Part of a small language model's weights: 4926 steps.
MLP neurons of a small language model. Each row is named by its layer, matrix (up: input weights) and neuron, and shows model dimensions 0-63. Each number is 128 + 24 x the weight over its row's rms, rounded and kept within 0 to 255.
Before each neuron's rows, "fires in" lists the words (lower case) most often at its 100 highest values on Wikipedia text that the model never trained on. A number after a token or word is its count.

fires in: "she" 45, "is" 24, "been" 7, "be" 5, "are" 5
L2.up141 [180 143 136 129 138 159 121 114 120  87 159 108 133  74 132 152 143 129 121 145 135 141 102 115 153  97 136 131 108 181 130 124 107  87 105 120 104 126 126 125 125 154 119  70 144 114 128  88 104  99 190 112 154 117 117  78 113 148 114 145 107 164  89 111]

fires in: "was" 31, "subsequently" 8, "originally" 5, "be" 5, "later" 5
L2.up186 [108 160 170 111 125 179 148 144 167 164 154 134  81  61 112 162 177 153  75 155 126 129 114 153 151 117 122 133 108 151 119 142 127  92 129 120 117 139  85 133 109 118 155  87 161 162 133 122 111  73 116  87 143  89 102  99 132 122 135 122 106 146 130 138]

fires in: "club" 17, "school" 14, "anniversary" 6, "college" 5, "universo" 4, "schools" 4
L2.up497 [135 130 116  76 108 191 209  93 144 122 101 116 113 119 135 138 113 159 154 103  99 136 124 146 146 106 122 175 153 136  89 132  96 104 118 170  71 105 132 111 101 123  86 127 143 129 102 135 145 114 135 113 128  95  94 142 175 123 105 147 128 175 194 132]

fires in: "be" 22, "building" 10, "being" 9, "active" 6, "began" 5
L2.up985 [ 96 153 115 173 101 112 143 123 180 149 148 112 161 125 174 116 128 100 104 104 127 139 144 120 139 102 134 164  66 130 122 107 131 107 119 123 133  99 110 174 139 143 135 122 133 119 152 140 161 125 105 161 135 101 118 106 114 101 136 141 129 177 146  76]

fires in: "that" 48, "this" 17, "years" 11, "the" 5, "which" 4
L4.up796 [130 134 104 148 148  82 136 105 176 125 152 151 141 139 137 191  78 151 132  89 145 100 140 157 118  85 142 147 139  74  86 155 122 153  98 100 135 154 122 103  99 126 135 152 116 122 131 152 120 165 158 132 109 123 145 146 125 188 115 107 138 111 113 111]

fires in: "total" 27, "votes" 13, "goals" 8, "just" 4, "tied" 4
L4.up128 [139 161 117 115 122 130  88 196 151 132 104 100 151 127 104 119 103 129 174 141 110 151 136 119 119 134  73 118 152 125 108 131 123 122 129 115 166 124 161 113 100  87 113 116 136 132 108 103 139 106 125 120  78 153 156 116 106 179 124 103 125 140 119  92]

fires in: "other" 23, "new" 21, "more" 17, "or" 10, "others" 4
L2.up310 [126 149 150 149 130  99 149 162 141 154 101 123  97 117 110 103 195 142 128  94 148 138 130 142 101  96 154 166 165 174 134 116 172 134 146 136 170 128 144 153 101  84 101 160  87  90 132 120 127 107 104 141 134  89 143  97  96 116 136 134 103 155 124 103]

fires in: "and" 36, "antonio" 6, "anderson" 6, "area" 4
L4.up222 [105 114 133 137 148 132 132 166 119 150  91 185 168 150 102 135 122 106 133 120 140 149 156 143 129 147 138 101 130 128 121 131 138 118 137 154 109 117 141 121 176 137 142 117  99 117 124 102 160 144 115 114 147 149 130 142 104  45 100 167 133 148 154 128]

fires in: "first" 27, "third" 9, "january" 6, "hard" 5, "next" 4
L4.up253 [101 122 138 138 158 160 156 155 144 146 126 122 131 139 154  89 122 122 123 148 155 137 129  95 174 130  85 119  86 112 101 145 125 130 116  69 171 146 117 163 136 152 114 112 107 152 152  95 148 142 156 142 158 127 117  93  91 117  80 113 117 150 108 130]

fires in: "city" 32, "california" 10, "village" 7, "player" 7, "million" 5, "played" 4
L4.up550 [128 102 147 149 122 112 126 127 121 105  94 109 119 178 100  93  64 149 174 137 140 160 144 108 134 153  88 149 142 140  88 140 221 113 131  95 123  38 143  94 131 136 161 165 134 128 118 122 154 161 200 139 145 155 135 141 137 130 119 132 104 133 145 122]